config.toml
num_hidden_layers = 23
hidden_size = 320
num_attention_heads = 5
num_key_value_heads = 5
head_dim = 64
intermediate_size = 832
vocab_size = 3832
hidden_act = "swiglu"
norm = "rmsnorm"
norm_place = "pre"
norm_eps = 1e-06
positions = "rope"
rope_theta = 10000.0
rope_fraction = 1.0
qk_norm = false
attn_scale = 0.125
bias = "none"
tie_word_embeddings = false
parallel_block = false
init = "normal"
init_std_qkv = 0.0261
init_std_o = 0.0
init_std_up = 0.0261
init_std_down = 0.0
optimizer = "muon"
learning_rate = 0.00206
lr_mult_o = 0.609
lr_mult_up = 1.06
beta1 = 0.95
lr_head = 0.00747
warmup_steps = 200
schedule = "wsd"
decay_fraction = 1.0
decay_shape = "linear"
final_lr_fraction = 0.0
batch_tokens = [65536, 131072, 262144, 524288]
max_seq_len = 256
doc_mask = true
train_tokens = 694500000
max_steps = 3100
dataset = "wikipedia_en"
MLP neurons of a small language model. Each row is named by its layer, matrix (down: output weights) and neuron, and shows model dimensions 64-159. Each number is 128 + 32 x the weight over its row's rms, rounded and kept within 0 to 255. Numbers have three digits each. A neuron's up and down rows have the sign that makes its largest values positive.
After each neuron's rows, "fires before" lists the tokens most often just after its 100 highest values on Wikipedia text that the model never trained on.

L12.down571:142172115074119158116162108160087117117210142163202147123158109099128181149157092127129094133137125182154146135059145138163155144089156183109084096099087180106147114124102078147107150130137129143117132177126221157120171132134125105086148128184084080044145127110119056101121105092141113131
fires before: "1", "2", "0", " as"

L18.down317:152129102185143097117143105112135127100109139167117084105138132168164176112112091106103124099156164121178112120123165168128155081093116110179140111056116157102157148097156117172152143140129090115116108102141174075166084129128131135109113084123065086229147104126129171122146114085182090116
fires before: "s", "|", ")"

L17.down656:116118150084123145141121135148157125141138166121126180083139155122106158127145107125134142159134114190088148102066088177141120081146137195119171140119093127136207190154130111127092084169097077153157108091124168117167167094128135115070162142105108175182152100168151134137158127140111111098
fires before: "ation", "ations", "ate", "ative", "i", "ated"

L17.down18:157104093140136098152152154133057094137148150163086126089085135186141171110099134075150088140109102141157083125107186181132139179184124150135133183159150055132089108148095154115152167119122091135155102082199089096108101172131119067099110149174112095039148116160155107104079134125084137092
fires before: "s", "0", " of", "–", " War"

L3.down720:151147153140099094124172120117076128117150128131147188188132146092142181095134118144103127145160126126146138106154127159113162107165143093130154143110130127116039156134122144063125159121195170121141166098115131228108133090117135115125145175132118164157155129096069113092082121087165048135
fires before: "\n", "The", "S", "-"

L3.down764:119087085150150113173131104062171201129132158126188136093147161121156093121200102145132104085174123082089121128140190169112099162155122099119089169165063123115162122061136155155140119106150115151170175181094111117162188141124126087063130131200166087172105168099126166099178144178091156128
fires before: "\n", "==", " life", " ==", ":", " and"

L20.down619:150086119113162165135149149095237115117179082145157107112105097194186169150124152083159089109127139119164171085124111127098076150111143075136069110140115084149166155166145117125071180084137114108096129137138154145126070148128093137115187132099148135230176085090149200112112130095160120093
fires before: "-", "\n", "ood"

L18.down410:145138135128112085122111120061181078136106107092163172128123132102144112112111211138113133119170081158106131167167143115123155140164142133116152103094118068115160146084115165107162127110148136114118101102129146132110123100104093147089163073118171119075125143173125147096141148100136158163
fires before: "2", "3", "1", "5", "4", "0"

L17.down623:111145093157133087040062109114143178167065140140075115126132173161135208132161094142111102154144094087109153157126088120120127072094144189108123146113134129138148168112168164141159133149116198126078108161117156123077096122176140193106101155162093118103115139168187145171095152140093113185
fires before: " |", "2", "3", "1", "4", " S"

L14.down493:140127088153111139164130178131192089185077102150169116102115169117140149066072085127071167102153126086095075125173174129112080126130171117111104111081137066084158127123076083136125141136144148157107159165089111166084130125141121162094116086170152170151169096182117163156167153112142156101
fires before: "\n", " a", " an"

L12.down266:065169126159154148161127099100118110126155119176048051117122140133102122093144148110144118134104114168103173157144120129200121213052083147122174130118116133103094102144147115141153088129147073186111176150105102128114141182112151165140169118146143078097147101124177109177145109132072117188
fires before: " ", "9", "1", " the", "8", "2"

L20.down729:090116124085142157087128143097164171088167111186177141115130160183130112122103089088100045142165085134115107140109128127117116151171143093163068208130125102109209112142111103106123170118155116133149129113164154154141120150109093134158146122057208158079155168100119089133173088160104133089
fires before: "0", "1", "2", "3"

L20.down779:153131054165128094109113138122137186103145172065112138078113112116129109089109166150143129132168093137100175117133058122137142131100113145173082112140118204157128104127129089176155077158130092115184145086099128091076155150126146168120110149110081128126126101131080106173127137111112175089
fires before: " ", " +", ";", " −"

L17.down681:100126168115159127118076153174083124136191154064136136172138089082128085129169144129043159165189149162122133145125116137159136151082159128119146127123107170094127190129134107119136116134143134182157182117084066156181134201105160127089117089127135190255096196102156121093111163108132088112
fires before: "1", "2", "3", "8", " |"

L20.down529:128061197096159115171095123195144076163149173138088100107135151091120113160069144146126108099137105115119095077124122128129143134110170071176117085106087171155111123108091032138178141157134089124125108106128156142102182120137112076172138130106148118103169181160065208093054143123119132157
fires before: "4", "5", "7", "ol", "ald"

L3.down325:121128163117109134146120156177127121049176159134143108165162116137117143110094135176078099122158130065110184124133113085177155104101164124150149096157101090192165150117177164138086071113127127128153098112090100174106139157149142064130102116155150104140144174099145149150085196100171048147
fires before: "\n", "|"

L20.down699:079103126043082075100150141143147117113122116157087064176182073139091102104172101097168131098093185142115126205113144121200113147104180121101091136103108189141102137128113132143082083143086088113131235167139085088137086094075127146147145169143063068059142067148129069130168092165157130122
fires before: "2", "7", "1", "5", "4"

L9.down713:102119134086172153108136102076088131112115042105131144156149134083134111151116135079114164114163122097134163156143088115100183108128084123117053118122144160115114116143162131178035135151150104127107091099123072054122170169108147113138173127142117097119130124110118169221129075109116137138
fires before: " |", ",", ".", "\n", ";"

L7.down515:144136123087103136133114102086128132100091143125122106187085059142153159099130110104152106173131122117095101108220067137120118153124113153141152164131169099102161123124086134129113084132099118111124085077118074117172138136129162071121174114055099193173142194118070124152187175123109148153
fires before: " ", "\n", "-", " |"

L17.down749:062154173144106132158153088100132110081112103166112212169165166127155130141089126147117091126105135120124119102093079147096107123129117132171114094094145202109138126137069152113116185104096111160111111138146119142165102125126119135114125129097178169126154188115161179119154118161176110148
fires before: "2", "0", "1", "4", "3"

L14.down136:127127096177137065135129144173126125169100166234076121100143048121155127151167162053122131140114178106162158126095169169134087156133145131103056177068138107118096167142194132148204141133135149123145106093107099165131103156139118160167131171107162094102205087172145133098091104130141119135
fires before: "-", " ", "\n", "3"

L9.down231:131122125133088155105179115109120131081121173147112126082104157104142158216127120079146092118106128118124144094119151031179191114129127102119157076154150134106111117074117114107139168162146087158086101160115135167096118116096181138082118128173111075097161120134138134141123135097128154134
fires before: " |", "2", ";", "1", "3", "6"

L20.down755:112155114128154103144135122218156093115171154135103149093094129091122147156083146096057096121138144226156170110142117083126137101128124185139087088109102151135136147159138140096114156097156103140106159147124129167077157116161117107100140136079095185211105103170119115164135161114156081148
fires before: "5", "4", "6"

L18.down702:129154197119158142118136127182159181131116080172120175126132210079167163131144101135104131081175131131144092130132122150154152064119095096180145083153117155146097112107161112183104142108074080164097170157076173083075097103078129172129174170164113092163192167125105112110118139138128099142
fires before: "9"

L20.down761:092154184147172157097128145112056126158164150152184132097148119121083137104086125115139175107156088080174091188137092112088133126143129129164109136113154115135093106080117126109156141140144169119112124100132147166114146028136142135189102130075092164161140157122155203173137088168070207119
fires before: "7", "3", "end"

L13.down346:194099121189063093156127135129153176083095179170121137078178089145114114122142106122073123081158168098131124176072146123158160098123146128116157106067119093170160101076128107131105092126182153102135128132191120117120125084106127165115134126165100154147152108183106168171072135096116083105
fires before: "9", "1", "8", "5", "3", "ald"

L18.down491:171168197179141100126118107091108129116080154127179185096138073177114191125114014131142098088163178097128133152147136076079123119066137127065073124156146114147153124142139130172091105103173158116111127137127072141120118087123133165123121138112128158172152136128185172114106156081131106109
fires before: "1", "3", "0", "6", "8", "2"

L18.down122:120101111135149098144151150089141141101164167140093146104144071149079172119122168165097148157182172120214142086082108102170107078092139103196138106107135135128121139142157134117133110137127126162211139125095069073135124108119143166106169135084140179189095101148055139155140075104115085163
fires before: "2", "1", " In", "to"

L20.down743:144137101107133121149091107135165133132150074124069135164108098138111106152175118092140126074105050161125063128151088140145200099106156110072086156120149200077133167126158131109162131133089141168132131135129092106194158137138193121132134132129119130141107165106149114145109159166085103162
fires before: "1", "2", "3", "\n", "9", "8"

L20.down804:171089137127084129129210147128142135123149082109119128138153157099148107100072135102129087056118135147139131117129120083110192103085144100126076085118118127169092180136093115160116080147086040131136162134090118191138077127124097123182140165107160148162140143120091136094134184119119149174
fires before: "8", "7", "9", "6"

L13.down489:122102095144089143145081130148103138128162096121116149144132119121126131149145114115089117044102095160104120152142121148098110171116192121150142183093149108127155138101201110150107114088111167151112171131140098147137181153135124091128114142144094200122103133081132155129094113106154068112
fires before: "s"

L20.down402:111124128170125116136163093107105086146121119129051132162127128136170173164094117145119112138128127051146150144143175130085151103129185148179118154143184106122132122161130099115090118116092151160171114106142132115120137087148095095039128154121099142255098136106138119126099147096143095105
fires before: "ia", "ian", "io"

L20.down776:075156113057120123093191100146188116146108140122107137060115105134123081184081194103140169188130118113134143110087162095091130130111117093116108130111062147120105075156134117123070168103076118171126114146140100108173168058127155209160157115119167115175128097091107140131070147114169136117
fires before: "s"

L20.down305:171195100143094122155136080076115168172181136095110089092164161138160107156049124149189131121100204107129165086077126061145086113215129139138171128134080157148128107121129108164131116095058158130125154117138180154156114162187121141122187180109079091206084096118158135060102193166124117108
fires before: "ated", "ate", "ation", "ations", "ates", "ational"

L6.down115:172133071082126088119124151195165133137161096130134106150159103206102159108082074132130127074097140138139171097104177193086133153117155091169150090154184167132115199124100112075068101172139098150158206117154129186070201131144122107089115117058180109040153112140112165117140098181132079151
fires before: " |", " (", "\n", " and"

L17.down187:122167102147091134119099124151161145126085137138178083184136147129140151182166128109125148161128113137143154102142175134126154138084142125095134137151112139167186128135182183080130110139124127097067134196139127074105122138106190155189158127129141087124146166163093115137165114090152138142
fires before: "1", "3", "2", "9", "6", " "

L15.down32:083158175153156139138107098104135184114157137107164117128155094120156117135105158068088181109112131148095153157152086159140160111113164070122123141131170187061109145080126128137151126080100135138170134113053100160142115107150184148110183094083195120172109169138104100115115058072106120095
fires before: " the", "1", "2", " these", " them", " which"

L12.down30:188112189157079122181081051130141105136237169126122142144105196133162157101102157132109140115199091125159099101139131110117115115130123145124141199118170149173152128104143109121145110068111120120127135086143165090076167087161186064134105121146158118194145147090194152134146110108148093152
fires before: " |", "|", "|---|---|---|"

L20.down476:153151127135118125153167088096144174149157139127143170106072091183138145170127117167123118156101159133128173112114124079106125160217105153032156144131110143156154091093177136167037150137143136104068143084162150167093148114157165149127077108102165104235110127160160087119151148125080143163
fires before: "ial", "ific", "i", "ially", "ul", "n"

L18.down789:116084071167155156107176075140165149096101090121168081170125110128130168171160145089056120110093150182175172167130167112109083128151132186090141142111091151138107131079135074166121191081149172107121163164166100087076074116140182110140133078046068126092164128128116129136141115152127126131
fires before: "5", "4", "9", "3"

L15.down37:148171108116169202177146175111137090091112089133090173162126175103112162115081095137104137086152161151109124173128072188101147129155172109175162149171049189095137134075102141110101116079182141117162112160089141102113120152106135136120176153139106151094102142112129126130097111144166115158
fires before: " by", " to", " in", " as", " with", " for"

L17.down456:111093117151129149140150111145155129119137156176137073174159080143087160135105080109080155150153106156110108137134161123083193142149105117146132083090117142159149098131086131135169105126132144163119118203132125148131138059141075055150145157082144125211148103130121137141129050173121154151
fires before: "0", "4", "5", "3", "2", "1"

L9.down551:177181103058128075123109104160129146092170110102083151160163071190088131126111216102149132098077135082125126115173090111117092129176136107075140119142136120136138167192129122121149149109162105112100154077115078075072168125105176120150135070118127120079143109107211153122164087104118113112
fires before: " |", ")", " US", "\n"

L3.down19:134138084088137117126101127153084161187212091094089103162143155125120156111147134143073112153118095124177147130107126160139134065194126116140123226118146114157099104090190082082104156143158092153140096169064128117088181156110138134105113135097139108100139107167096155064184117153106147097
fires before: "\n", " ", " January"

L3.down170:110075080146134188099167102098135124134121122153142201079120116131116109105130071120184099116130078112059180077112138059111091140143182138132150099127106103072092077123118107127185128114123085149110214058103146132159099132128077032167106155147145173162121098174181072096170156154135170188
fires before: "\n", "=="

L14.down517:099134132167167138092065118147179111068106086179171140137121143132153188104095082124143127150131102089115135177157119139168137118193103094140147179150144149159117117095102142145116142134093140101112121195133077139139148174129130112083116139135095128133150112120123110141138130167072099154
fires before: " on", " in", " at", " as"

L14.down688:114156121147146095087148090139123147137201129171112124118155179132086130138163227079142157147129122122130165175111146172143117108096129118110082122061135097109135142135139118145079102147117103139114112190170132096108112159171135105132118125156090185103059109084144100078143106128159151129
fires before: "2", "1", ":"

L20.down401:166114134104133104121158169225123101103112124136111144122134109134124129087118188080099048102147061088181066117174140085159135133138127139091113099182125181189135142113145078112170108091119148183111133094096107121105096140091098134146127135152145135111112182112106163108193088090155119173
fires before: " |", "8", "1", "2", " "

L20.down223:116159096149130101114133149169100131103153125067090025166099093136109140190122099128143162118078208096145165098102091157125125104111163159090132123142173097130140133110150130138158048131092077162122167124141120141131149084118120148140130116111139115196089145135112104138099119121164118137
fires before: "|", "\n"

L13.down299:164121090095120131115166108098122157093151102123090079152142176194178108094142147102149097094116111122144167120104119148121191138102129140076109104100113068105145096166109092134093138166108111177123084165086151128194130140101174137142117140038080147167114064086081124100130093124146134165
fires before: "\n", " The", "-"

L14.down150:160130058026138146108129146036111125098161194080147104102139135095107059118136130146146126135131145097125119119086162133086089117180113073123127113168159112146154115118195071120165103090190129118133086136160115170087108073141175113179064069167107123102115074157122131084191128162090100057
fires before: "s"

L14.down398:173079117105133153145084120151136101200150158160156165127108122161135080135102180094215088181116175162106125119155091178155109122136152110037109116095131126140128138122121107150148124077117139134129126141114148130119132138113159094154124154114090164143157113131137129060081139106086098163
fires before: ",", ".", " of", " and", " in", " to"

L20.down643:124087171111115142131173088117173165097117164131105101145163109209045187132089139142114159141118114156121109130169100159116185163114133138113110110055112158083161173141121068165129129093138173152111134170118123116094157151180151150081161119127132149169145117124110170132132140130226121159
fires before: "1", "4", "2", "3", "7", "8"

L20.down103:141151153054133168144120139164158174121142134093121122120139170142103166087130139079157130104081140145142158125145118146162159155060141171148121135196095107178071126095158124104124121196105113093102160134115159144142121142134103082157207141161093119204148147176090145070078172181120096123
fires before: "1", "7", "9", "8", "6"

L20.down361:132144132124082101146115163080189065128124155155132077185072144082120190134113145137196117140120107092091116108119129122126134119110131194117156138155145179151109112166189160114138127184115096095122068149119130131122014111110145175187135120076140143186149114078097070051132126139112157124
fires before: "ics", "ic", "i", "y", "ine", "ology"

L6.down382:117114077190096167104142084148118135142115109147160205145065129137099185142122122088148135160171063109175140179174121132159166141106110122110157113113172109190125089179125075060094128162132082194144129134113099187124144141166143137136101171109121198084132097126088077119126126094115106119
fires before: "-", "\n", " "

L18.down577:100159067114195125111080154068118122086124079200126107119165167166150103159173144098100114155195117099149186161073110115108186170161055139110104157101115147092163140131161141109173126106139118118131123154171152151122127063121178110160134164156104177147203106140075141130130098089120130152
fires before: "0", "4", "3", "1", "5", "2"

L3.down506:160159138165113129110176114078163155104123055155130078102124129138124166170124171086125135087098151172148102125132120113102114157169169179091148174131105096083124104108118104184100120066127161107095163069160123155173110158107083128208163149184094130153195102118141119123139152165142154194
fires before: "\n"

L18.down628:136129155134093149156096139122151073111075127129096085176205097095107137109162129195144157149093109121148088124061133119131054155084164107132103130144162097120095112133069092128120147103138115170144127156150121108138147138077170113139141119130129091255142139130120103104114193117166125125
fires before: "1", "2", "3"

L3.down811:141156094159126110156086170127106139091117073141126134173131071192125114095135136103117071088095165135069130093164105128149166103109120153149143094111157110074146149128132162112140161120119047152123065157115138111156121118062127115112113102100135188183100099082133068131146119087159171112
fires before: "\n", " f", "ence"

L17.down366:075130109117128133119113072084178168153175137125135087064134170183214127150065099033140141147144114159099118131136091131146095054130199096117098158113158190135116182113192166140175142126104192139167144097121169149154177079136119154147067104054131107103143196084158137118124091130118141083
fires before: "4", "0", "5", "3", "6", "1"

L15.down110:149101138157159115118065140114125102105120138152175137090107170145100134156065128135149147094098174157192112158170120168166142131174097088060061175196071194129114126115142103118089121085117123116165166165150144188119148190105107125126139165183132131084120099068078127131144150134128146148
fires before: " in", " by", " to", " as", " and"

L17.down391:119089170152144147161067081115090156174170170072169113100155122129114105124089089157177060167120145178133166138096114122096101125114146132173152128100091120118123118114255135124097097151116097205151163148128135128136159116103220117079110129153121151154111142155157076146173097105142095149
fires before: "\n", " of", " and", ",", " |"

L20.down816:114198078166088114104162165236102188141148104123089128179150108162109102121049095087117143127141154144132175126138145157168129154065104138147185159150128098106157151075114026108111100137187099121173138124105161141096153153118102114134131150163173171109087128129119124109166159106154159108
fires before: "\n", ")", "0", " |", "2", "1"

L15.down61:138132143125177167133119078033073113143111139082114089153127150127123112125105125118114161134106169111103134130114157160149128149068097183140148133106082142150129172165162111144120120107148099162164117148110105109098129148119115182176094104140121080142117167116150163197111078210136121101
fires before: " |", " ", ";", "+", "2"

L6.down180:176113093125163133101081212131159078135168083156071073104142105142117200138112152100129159179101114104147148194075112128131122124085133113150138125110154154163059124093198117080139072146179059125157125148098171147066152108133122161122117178096106195105130097161140118039117102103141078088
fires before: "\n"

L18.down767:125130122198128121103145092186159110093112093101140163130137177111160052159162109136155076111137087100106093144168132079094109117132156150162139160131135093133107189157146120127100117098125100109119109093078071133186142115159137124245078144135134146142103094099104133114087176098124094150
fires before: "s"

L7.down532:150106107079123125112113065072152173132098127094128145091099049174168171109162183176130118080157111139129141138141124115143164115163108107139097149061196103173115137153103136060118149166144104191158171105087149129139092082126175141133110163130104097144186172158127132141209085142164125166
fires before: "\n", " |", "1", "0", ";"

L12.down151:125104181137150114154150147130141157166118193116092108075081089126142131117137142150153169148128109121130105095143076091161183084128135127116138089136145127143096123142157134115108133104070149101163171111135105110148175128146127127087128126153131154109109159148125130080154088137168160153
fires before: "1", "\n", "9", "born", "2"

L20.down334:079154164140124102067109132129197127160211097124112131171132159133076186156121169099113072181056150117177147095091086135135107096112119162148111139185093073135095107134149181162149081093097087108189071126104102086136107079131143187125117084158120163129155189126167112176169119182147097117
fires before: "8", "9", "3"

L17.down744:137090186093155183191065075117146088138117110152101177139098125141197159123163103098088125145157167168117114113121145133080200150120118149118161161148155141164091121102189060143147125151138135139123110101182122152060059086129131160105148117172077081070081165110118141119124112171071112131
fires before: "0", "1", ".", "2", "5", "7"

L3.down92:126088080099123161116120107168121116111185122132079120192118118110087175180160110137096126160103172189173156143084170112117138134183123146084075142099089112142154150142109121112080133099164147127163122100176123131121086164147084098091163086118184101145164075159143064185115123185064065117
fires before: " |", ";", ".", "\n", "–"

L18.down530:104112209168147138148099123147135144077117159207097107112122106134122136172152103147129152140122105151089129125111161133135090111108108066118139135127140146149108155109148142125130132140070096102091103119105145192099153150085139130176134121140120149181162106136140137109133082127151181168
fires before: "6", "4", "2", "5", "7", "3"

L3.down577:103131138109079135150076166131075119127154139172077215175138105137153238122054109110069055100182158146145102131087123127116140110108162124108146102141115034084157095182092125113133079131133113131134104088102143170096114132117151116122176133158101129121145087137140167127154154061158113096
fires before: "4", "6", "3", "0", "5", "1"

L17.down637:176129201084109082128102108063184168106110115078089162098122151109082163101141159152118109139129079105082202129112139142163158090110127133132097035089137160083157180113178157048080121122147123142150131139114086181091155091118067131117136098123116179167106096089136116134099112100086192164
fires before: "ed", "es", "ing", "s", "ion", " the"

L20.down397:141174091147087127079132135107156095122070145051098174189094143137155161167084144123125134105145178139106120135161126161111141180142152086183169167158146084115172121141152134146163106145145162133160164055093097128130053099121156089166137121153137166168141124034125069120116189101197092128
fires before: "\n", "-", "The", "L"

L3.down615:143086108142123147111129039132111176145110123128124133154124139127136126036181155123167160139195143094117104151179128087131165116160122172118179122117113113120126132123098146149134141124151101185117165167095103148177127122096164107167078105089110189166169116154124108147138062127112165175
fires before: "0", "5", "2", " |", ";", "3"

L18.down280:133086138103169110138136150097144118126108121185148147138086139180162126148149178116138074069163097136142126105158145098118103084175152132076054127094101126154096177085094144102160107106093077155129171094130146124127077157144116132129125122162119145190129127164157123157117142167146122103
fires before: "'", "',", " ", "′", "8", "0"

L17.down736:118072106163177071086172120097118116102165094132111115089107160086171121124131130092136126154148120085120150128120106119106145069071154165145135178109164164087098153150169095151155119140121120140146137142070165139077148173057144159122134177145151109167093101126093160130162116169164085092
fires before: " ", "\n"

L20.down86:114131082162068124112130151115159169162103167093127120129172145156133054115176164134105122113141112140111127091138130084223144142140156153107205081183134151119116146107119104075197130130118166093106110098117153129075160136107141116119150115115114101200102113143055097119139127135090145141
fires before: "-", "0", "6", "1", "9"

L20.down265:164113112078099081178112105173167126110109134112126139144161153151098095155142117125099173170046057164144161136102134148144120158162116128124126111141107142142088098050137178148170142149115194126068114112105161108097134181177118103122069120112156094141093089153081133152127103179120109176
fires before: "s", "0", "–", " |", " Olymp"

L20.down150:142139160114142102199149121103162117083160162149168135138134131126093121181122205106069080163147109085185125136130140082166179151125175134140105105107133123110140152204142096166148135126146126106132161057168162139125151168104130094224132150160085082138067183176142103066137179104186098147
fires before: "4", "1", "5"

L20.down452:075132152084117131168163090062166134184129194178157133119127117137166114154185093134141131159121120147099070110104147152128133165103102054123188148140135123106120147104115118041125206144179123165115123182115153147141120175146084123144092119039174141150068113136104117188125126104170119100
fires before: "1", "2", "0"

L20.down595:119141071175070057084142064180124082137167136127122132096134126171116151108126044117127086156115077132116129143127157175089158110118108138147158139142212109092112074174166112116175154122135088085137121096150110100115121101088123131181163156147111100067115078085142100158094191081113134162
fires before: " ", " first", " second", " two"

L12.down118:126097141115148137127143135113119133080097180172138072115173124105136147147125128112103130128098138069115117079154133146122184127141116106134136167103160095118134107123227096182087167175088122124140107119147157143111127100147059160138145145129143123221141125129112192120155085137150128107
fires before: "9", "5", "7", "8", "0"

L7.down506:187098137184175163172119096101163127156105205090119179105131140117127113099154124145103169113139173101146096100140122147114131095155145130107150145180136180158063094130142087125121198158119137123123165108099138146151076121138090134110143127168147070131132175135145150161132123148138152124
fires before: "9", "5", "8"

L15.down423:108102207143119102166134117128114099126100160129139149158190138157134091138121148096184107156106127122131104090089119144093114123151136151159155141066151151167129090174111076091157114122065132171078124108195141108159115172109104179147099144135194122065126179126117117049157150166112087156
fires before: " |", ".", "1", ":"

L18.down328:083079086102133101141098162079120111166133096127111149108119142131154120088104161138099168109193120096179142126090130140130149153082153096088149168104169198142066086150171142117123155140126071134131130091135154121132141172119121103193123133164120127088149040088153125167160106137169117097
fires before: "\n", " The", " It", " In", " S"

L9.down764:140127117147103107154130166126103209162161142121153116111104151131138083167132085100129125128079102127157109122102151115111132181169130133153130245143073162136105136101168087149144095146109098204135081157176137148160139177158153126091134155134063196132123122138124142094101108173118137118
fires before: " ", "\n", " M", ":", "onn"

L12.down665:117085136134099078185100041206068147132144120128071142072113121094164128161133102089164164100132090157120152107095131150164133125163142151118102149171158044103127123149150089064140183180136079116150093153156107159122106133102181159166094155176120141053121077127146146111137136154118058139
fires before: " ", "\n"

L3.down59:217098143125131178126164119156173137108085171125204107083070120154112170090168156101144165161131087120077176147151102104115130114128183136107112107118187112090127157174135073106152135163128106148118102107112122153078078094098127114133130094196157147115170140103124122115155153170118113176
fires before: "\n", " ", " S", " P"

L17.down259:151125153104131104064127099136136086090154128128153146111138159178122188111167109126105089122126116109129106113133134129143173086168087069152145064121111100099092163132129100115123113106110140174124158146156103114127170183126118127113142147109098126219219125108110153160135148172129134162
fires before: "s", "ed", "ing"

L18.down324:188103132098107144111105143137163150133100072131116095164122103112099155162132217150134094186168071106126187094145139139106124142156119101132125166106138124097151160120111150138102155167126104193106088080082141152098133099146133133107122051134136173169144117138116181093117107130097116083
fires before: "ed", "ing", "es", "is", " P"

L20.down24:082095087184107104065173109124067106092183145140189089096180150130159111193064096149126140166080103151134155131093145090137129190166145085115090180105117113199152165115121059108105135170176097151141158133097121191120181125159149131139082115162052131242107121150124117162128137161149102119
fires before: "ia", "ian", "i"

L18.down251:160173096067111092171142132110167114130082157083093059123178172114078128126113210111136139188189110170121030140106135125154158119159188135120130139146131101143110092084149104107079136103094051130111137125172147117143128176138095153131094126174133163097170100166086168185132106125127078120
fires before: "s"

L17.down173:112127110066176125121154203063120105092170108158126071154098191147158137173178122165082123120094154101158170099106108131143115130162121092058086129093139080115118152128128083114126097130120101159135097130067158108149131113165181160138107096153148122136175105160155160136116139129182174138
fires before: "-", "sh", "\n"

L12.down323:081176131183116113172209155134110149107103205091099111127137115121167135148109134132153081098138163096129124137095142146129143087142132122112125128138172122097119075208116070114171094123086086152123059145132124169141127155189201083122100084167177125144175113109046110116096108126148124193
fires before: " ", "na", "\n", "les"